Weights of a small transformer language model.
Size: 9 layers, width 256, MLP 512 SwiGLU, 6.07M parameters.
Architecture: RMSNorm before each block, rotary positions, no biases in attention or MLP, untied embeddings.
MLP neurons of a small language model. Each row is named by its layer, matrix (down: output weights) and neuron, and shows model dimensions 32-95. Each number is 128 + 24 x the weight over its row's rms, rounded and kept within 0 to 255. A neuron's up and down rows have the sign that makes its largest values positive.
A block is one neuron, or neurons of one layer that tend to fire together. After each block is what it responds to, as a language model described it from the Wikipedia text at the highest values.

L5.down58 [100 119  93 139 137 165 140 134 104 137  78 117 148 129 109 135 116 121 133 120 123 153 117 121 140 122 118 168 114 165 128 158 134 116 126 129 145 163 128 113 195 134  97 149 124 181 156 125 130 137 165 120 185 114 152 105 126 160 121 183 166 111 120 111]
L5.down236 [105 124  85 145 113 143 146 134 144 165 103 147 103 119 160 153 160 169 128  96 115 115 129 165 142 147 125 166 137 125 110 184 119 101 185 103 126 102 121 134  88 163  98 104 176 131 130 161 136 112  77 143 119 158 136 168 138 144 130 135 148  81 139 149]
L5.down297 [ 92 113 155 105 115 112 131 142 159 151 141  88 167 143 178  81 133 111 112 155 130 126 157 137  99 186 116 145 154 109 150 128 179 142  92 124 137 141 124 126 157 135 130 118 131 126 119 127 148 126  91 145 120 145 111  89 104 103 132 107 123  95 132 149]
L5.down389 [124 182 159 124 132 101 152 126 106  88 113 146 166 143 112 156 124 141 134 116 112 103 151 175 151 153 155 123 161 160 115 114  89 126 171 110 117 109 131 126 121 122 116 102 139  96 153 110 114 131  93 122 135 162 156 105 111 112 122 129 108 113 101 126]
Description: Punctuation after names

L3.down221 [138 122 139 166 135 139 183 138 128 115  97 104  65  96 113 178 138  78 104 136 133 187 130 113 106 126  89 124 155 142  91 153 129  83 106 149 153 123 117  99 140 112 157 128 107 144 111 114 155 165 140 163 147 135 116 151 142 117 176  83 123  60 119  84]
Description: Brackets and word fragments

L3.down200 [101 137 134 140 146  97 158  91 137  70 111 108 125 145 149 110 146 140 135 104 120 132 126 177 136 114 154 168 110 145 107 153 110 143 147 119 133 143  94 141 167 142  98 165 101 154 103 127  83 115  88 145 117 104 162  88 137 139 125 144 143 124 127  88]
Description: Agent-noun suffixes

L5.down108 [135 109  98  84 120 156 191 142 116 160 118 106 161 122 147 128 104 149 145 113 105 127 130 109 194 103 133 161 155 141 169 138 145 105 126 137 105 160  97 121 112 146 128 129 108 113 141 124 105 129 154 119 164 119 151 130 168 156  90 111 136 115 115 129]
L5.down174 [150 116 109 120 137 118 147 174 134 171 125 134 122  97 164 159  96 133 124 107 133 127 140 108  87 134 152 126 148  94 133 157 153 115 156 124 112 111 137 136 109  89 137 112 139 133  97 153 146 121 113 141 102 115 168 158  93  97 144 125 151 127 128 118]
L5.down288 [149 135 147 145 140 124 123 142 107 114 108 109  91 139 101 104  90  99 117 149  97 149  93 116 116  92 111  99 114 122 112 146 160 134 108 101 155 109 132 147 126 108 144 162 130  99 156 119  60 169 103 107 134 145 152 158 186 136 134 126 113 108 118 106]
L5.down458 [132 139 124  73 150 156 141  94 159 102 111 126 139 141 143 179 128 127 104 126 140 122 138  84 133  86 167 151 105 101  99 109 150 178 116 142 104 138 107 143 186  87 106 117 166 111 139 120 149 133 145 124 159 130 116 126  86 154 156 135 100  95 145 194]
Description: Word-final suffix pieces

L3.down216 [ 87 118 146 118  93 139 128 140 145 125 100 158 155 125 113 143 113  78 151 117 143 120  82 146 159 123 102 149 143 113 109 107 146 160  96 160 110 108 130 111 130 126 136 141 129 107 135 157 139 130  99 136 108 153 172 144 156 107 167 142 160 106 141 117]
Description: Paragraph break before section

L5.down334 [116 134 130  93 143 138 139  91 126 107 119 130 115 141 151 139 119  88 130 111 122  93 157 171 136 142 150 104 128 158 169 155 112 140 140 152 142 121 127 103 112 147 137 170  93 103  99 143 150 140 114 148 115 119 141 101 130 160 177 138 111 109 133 155]
L5.down353 [109 123  86 151  96 127 136 123 141  74 142 113 155 175 124 101 122  87 139 144 121 118 120 146 114 124 107 129 112 124 125 129 155 157 164 129 119 176 105  99 119 142 172 117 105 114 154 112 117 134 113 110 132 116 154 130  90 147 145 160 147 164 102 133]
L5.down374 [196 112 123  99 148 129 105 118 124 114 136  79 115  90 116 173 116 134 108 144 151 146 147 129 149 106 137 117 122 148 108  99 122 138 135 128 112 138 131 153  85  85 145 102 156 149 162 120 128 155 133  96 163  92 135 128  78 157 118 149 110 133 131 130]
L5.down384 [173 119 140 114 111  71 141 112  93 121 151 153 121 139 158 174 104  96 169 141 101 131  96 120 141 150 156 139  99 112 140 118  95 134 131 157  99  73 118 103 149  90 150 143 172 139 128 110 112 170 138 128  90 153 106  97 199 140 125 130 162 122 144 132]
Description: Person-noun word endings

L6.down47 [149 100 135 107 108 121 120 102 103 179 124 126 122 174 134 128 114 151 148  89 128 150 145 107 117 112 164 114 158  87 158 170 127 109 143 146 132 124 150 155 107 116 185 162 125 135 160 135 116 109 117 122 120 125  91 122 131  83  94 112 130 116 108 128]
L6.down174 [167  65 103 114 100 128 127 186 146  80 104 102 139 130 152 132 104 133 101 132  99  75 148  89 104  97 139 135 140 134 117 134 129 161 151 145  97 193 133 122 140 106 117 107  86 124 135 116 115 115 103 116 133 101 137 154 150 114  96 153 120 101 114 140]
L6.down229 [128 110 152  94 127 150 155 138 114 110 126  97 135 118 143 142 194 110 155 121 115 107 110 132 125 144 113 174 134 115 108  93 118 141 167 136 129 107 153 138 192 117  84 144 119 140  98 117 155  92 107 120 106 134 107 133 115 148  85 108 183 142 147 155]
L6.down240 [124  90 136  93 139 123 143 114 111 104 129 142 177  91 107 142 114 170 110 108 140 135 133 178 122 156 190 111 136 162 119 132 103 148 140 121  94 172 125 142  93 164 110 127  98 138 117 126 135 148 125 105 152  98 145 130 143 122 135 132 143 129 116 127]
Description: Plural noun endings

L6.down3 [137 119 165 121 192 167 108 108  99 135 106 137 118 130 137 147 105 110 128  84 105 111 136 148 139 123 116 105 155 121 132 115 189  93 131 123 138 125 121 120 138 147 133 132 143 121 118 119 152 135 115 127 126  97 135  95 100 164  86 139 163 100 126 149]
L6.down111 [132 138 110 126 178 119 130 156 125 152 136 135 158 141 163 145 112 113 124 107 191 119 160 141 109 118 109 135  92 104 136 130 155 149 150 114 122 112 133 137 147  73 108 127 113 129 115  88 140 147 117 147 139 126 103  90  80 134 107 154  95  97 153 142]
L6.down161 [137 122 115 132 110  97 137 106  93 139 116 181 114 143 159 116  96  96 131 159  98 118 165 126 124 139  92 103 134 156 154 146 152  91 157 119  88 113 102 131 115 163  92 157 140 104 177 108 148 109 111 126 136 133 126 198 229 154 152 131 132 116 132 103]
L6.down295 [125 120  95 137 145 143 126 141 103 124 134 105 161 147  47 103 127 121 115 110 163 125 130 174 120  98 119 120 130 132  93 146 111 103 128 179 149 142 131  76  98 118 153 169 123  89 155 156 127 142 132 114 155 158  96 128 160 130 119 109 110 109 136 119]
Description: Post-name punctuation

L3.down244 [131  91 125 106 129 131 107 137 134 158 140 129 111 157 150 189  85 157 111 138 136 175 105 135 135  87 147 102 125 171 101 142 123 144 108 101 116 108  85 139 103 116 133 148 131  90 116 121 140 132 113 122 128 146 133 151 153 134 103 129 133 108  99 105]
Description: Intra-word hyphens and dashes

L6.down201 [164 158 160 115 147 157 150 118 102 105 152  86  94 150 126 105 117 112 122 127 179 149 124 158 119 171 127  96 155 166 106 121 117 142  95 110 140 100 125 119 127 165 113 132 128 117 150 127 148 143 116 119 119 129 175 149 165 111 105 117 112 125 133  88]
L6.down353 [120 100 122 102 115 154 116 111 117 134 133  47 161 154 136 117 139 160 114 117 126 142 156 150 171 112 134 145 168 124  96 128 192 170 149 163 122 134 143  91 147  85 126 137 113  83 137 120 131 129 113 111 129  84 122 107 136 127 151  80 116 154 129 124]
L6.down465 [ 81 145 129 139 153 115 159 174 138 130 118 127 136 155 166 170  99 128 142 137 123 134 137 177 142 150 142 145 139 147 110 115 127 153 128 158 118 126 140 128 137 148 105 127 131  88 116 134 139 145 101 122 136 136 132 100 170 121 127 162  94  88  97 159]
L6.down475 [160 127 121 108  81 142 129 106 145 162 132 110 127 114  84 112 143 157 137 168 105 161 118 102 131 105 120 155  99 118 115 156 142 137 137  97 149 114  80 141 147  97 116 118 151 143 157 116 131  96 112 143 172 143 111  86  96 131  99 146 134  83 140 102]
Description: Compound joiners and openers

L6.down112 [114 122 119  81 130 155 110 183 137 129 141 125  95 161 123 150 141 127 113 132 113  75 105 141 120  95  69 128 151 123 101 135 127 101 112 153 132 107 110  97 138 125 152  92 131  95 137 140 138 105 155 108 117 125 140 152 127 174 145 130 134 135 135 135]
L6.down113 [115 165  89 133 127 107 117 134 105 125 135 143  92 158 135 104 133 129 111 107 113 156 105 111 143 111 139 144 155 154 123 149 136 125 132 112 152 136  75  84 161 120 126 140  85 117 146 131 166 108 110 163 143 159 130 103 123  85 118 123 140 159 150  92]
L6.down117 [128 123 127 166 146 103 108  84 117 152  72 132 137 131 154 143  99  92 176 148 116 115 131 114 143 140 132 133 120 136  96 117 158  96 150 141 136 109 140 136  97  76 133 140 151  94 139 119 122 121 148 101 132 146 102 124 157 137 126 140 145 142 126 123]
L6.down370 [117 107  92 108  87 122 167 128 161 108 116 124 117 135 123 101 141 143 115 137 110 141 139 142 132 136 150  88 157 105 138 115 150 173 167 125 131 146 124  85 146  96 172 161 140 107 158 140 155 158 117 165 152 117 123 197 156  86 139 130 130 155 116 143]
Description: Table row ends, highly predictable continuations

L5.down32 [ 85 138 110 156 103 137 118 167 114  91 134 148 103 120  74 130 124 103 116  96 158 128 140 164 133 111  88 136 123 120 146 145 120 144 145 119 131 104 153 122 169 128 154 156 199 132 116 142 135  98 164 123 125 119 130 132 103  98 137 126 114 108 134 126]
L5.down237 [126 102 136 103 121 141 126 110 126 107 151 132  93 115 108 153 126 159 135 106 154 115 129 134  94 142 115  98 136 132 130 102 103 141 107 123 123 132 103 107 169 135 174 152 131 148 136 121 172 107 118 130 151 110 103 121  79 125 163 119 179 135  77 183]
L5.down320 [175 121 128 128 138 184 160 137 120 153 177  98 124 104 139 170 148 177 146 105 118 118 117 157 133 165  93 160 166 131 120 116 176 118 132 114 144 123 113 118 126 139 158 165 167 120 147  80 175 113 126 128 136 104  70 169 132 150 128 150 164 112 129 155]
L5.down491 [145 113 146 102 138 104 127 140 136 152 144 130 110 138  75 143 110 155 100 121 116 136 144 120 137  80 122  84 129 140 106 130 151  90 124 133  96 125 117 125 122 123 144 124 122 108 127 150 115 130 124 130 126  89 170 122 182 165 122 140 114 149 148 133]
Description: Separators inside numbers

L6.down71 [138 107  89 129  64 107 117 153  91 144 158  92 114 124  95  98 128 157 141 125 130 138 132 115  87 154 102 140 102 117 109 157 103 108 136  57 140  89 124 133 145 116 118  97 162 130 154 105 147 147 117 175 104 153 150 144 141 121  78 127 115 144 145 131]
L6.down280 [130 120 119 167  78 145 145 123 133 149 149 139 130 102 133 176 144 165 128 122 168 119 113 125 117 142 169 127 118 162 150 140 136  84 132 139 144 159 172 140 103 103 110 131  99 116 128 129 144 117 120 156  92 119 147  86 146  92 120 115 150 118 118 168]
L6.down407 [146 131 116 134 132 147  98 141 113 166 125 129 131 118 137 169 109 121 177 135 145 145 131 153 107  89 152 100 101 128 133 108 117 146 121  93 100  94  98  76 131 119 127 140 128  97 108 143 134 179 153 144 124 135 159 103 143 137  94 143 122 141 129  93]
L6.down431 [161  90 121 113 143 198 140 143 133 128 142 142 168 130 161 144 121  97 169 112 154 133 131 191 106 153 135 121 123 128 109 131 121 112 122 111 127 134  69 135 128 147 153 141 148 131 142 132 158 126 132 124 107 102 140  96 133 102  95 173 130 155 170 133]
Description: Track-length colon, word fragments

L3.down190 [117 131 174 135 144 141 110 128 125 114 164 111 136 131  88 128 162 136 120 129 139 123 119 119 124 112 153 122 101 139 112 115  89 177 120 142 110 125 161 123  89 137  88 111 100  98 153 154 116  92 157 100 134 109 122 134 112 133 127 191 146 109 112 136]
Description: Mid-word subword fragments

L5.down20 [136 147 142 192 110 118 109 135 123 123 108 135 104 176 123 168 181 143  95 129 114 142  87 127  97 132 126 130 121 130 128 145 102 133 137 123 118 102 143 192 171 119 135  83  85 101 109 165  82 128 176 111 116 164 157 130 138 151 143 116 158 120 113 146]
L5.down42 [127 156 165 124 134 148 127 122 161 146 138 100 106 149  99 149 141 162  72 157 118 120 117 123 120 110 119 137 147 125 100 150  67 115 133 114 158 158 138 167 156  96 174 150 153 127 143 140 109 155 126 124 136 134 140 125 117  84 158 125 143 181  85 140]
L5.down221 [182 106 121 132  95 136 119 163 131  98 124 128 181 186 183 134 125 157  92 129 134 148 141 168 130 109  85 131 155 132 124 188 121 143 153 140 115 149 110 142 152 134 149 117 116 146 143 108 119 115 119 135 130 137 161 128 146  88 112 123 168 172 117 153]
L5.down426 [159 122 154 113 151  89  95 104 137  99 120 139 126 143 135 155  62  86 122 107 144  96 108 128 131 144 117 135 138 112 108 159 121 120 148 164 124 101 117  98 150 120 100 104 142 104 125 116 163 175 107  88 109 153 125 131 149 143 130 147  92 135  90 119]
Description: Opening quotation marks

L6.down13 [ 81 122 120 109 170 129 135 119 133 129 126 132 140 136 156  94 122 101 142 148 122 114 131 162 130 148 122 165 108 131  91 100 101 144 144 111 124 159 137 100 183 134  88 107 131  82 130 105 153 128  87 144 123 115 113 118 157 115 114 114 102  89 100 113]
L6.down76 [118  92 155 139 152 146 121 109 121 171 152 145 142 119 119 165 112  97  97 130 129 123 118 141 151 120  91 161  86  88 145 139 145 130 136 103 134 112 113 105 135 140  83 103 125  82 115 124 141 172 111 117 152 183 132 115 124 134 106 121 128 120  94 121]
L6.down198 [122  75 104 117 145 150 144 139 128 158 120 121 115 133 136 113 108 103 108 111 132 121 159 154 113 121  96 181  96 145 143 150 134 185 167 125 130 205 112 101 152 193 129 130 123  85 124  77 138 142 101 144 128 105 129 121  98 170 149 114 124 106  97 149]
L6.down376 [122 159 117  41 145 129 148 138  93 100 145 122 121 142 105 120 158 105 148 171 149 144 143 121 155  97  99 104 140 138 151 108 139 152 119 171 106 171 120  95 171 156 159 115 100 101 143 103 110 153 134 120 120 155 120 154 112 114 136 124 128 102 124 129]
Description: Before a person's name

L5.down22 [173 137 168 130 126 120 154 139 160 119 109 119 152 130 137 156 111 145 159 148  98 162 159 111  87 120 127  64 167  99 140 114 117 155 182 116  76 109  94 133 147 121 121 139 121 116 138 116 138 122 104 119  78 104 172 123  79 135 110 157 103 126 130 165]
L5.down111 [153 113 172 130 142 126 132 116  80 116 138 158 131 140 120 101 122 147 110 150 121 116 119 105 142 149 108 128 135 171 127 110 109 141 129 143 185 161 115 115 164 155 146 126 115 125 158  96  87 103 107  93 134 144  94 113 130 147 118 104 138 109 111 100]
L5.down342 [120 100 152 119 122  85 148 119 148 124 165 126 126 138 119 112  63 124 160 111  99 160 141 115 135 132 141 101 135 138 124 142 122 101 113 176 154 116 137 121 111 127 149 135  81 103 117  77 133 115 149 154 122  88  81 120  99 144 179 169 125 125 128 122]
L5.down391 [115 144 100 152 118 150 108 101 110 159 136 176 142 111 109 108 147 168 130 109 117 125 126 133 150 143 112 110 144 127 116 105 141 135 183 140 107 161 111 109 105  94 132 150 157 130  61 125 143 150  98 135 168 168 105 124 146 118 104  91 139 129 137 160]
Description: Mid-word fragments, ordinals

L3.down411 [ 76 121 127 103  84  85 138 164 127 156 125  99 132 145 157 174  92 127 136 128 131 122 162  87 101 134 142 143 157 150 136 149 122  74 140 142 149 171 111 118 197 140 204 143 124 123 178 141 133 135 109 184 146  80 189 106 124 131 143 120 101 139 129 166]
Description: Plural-ending word pieces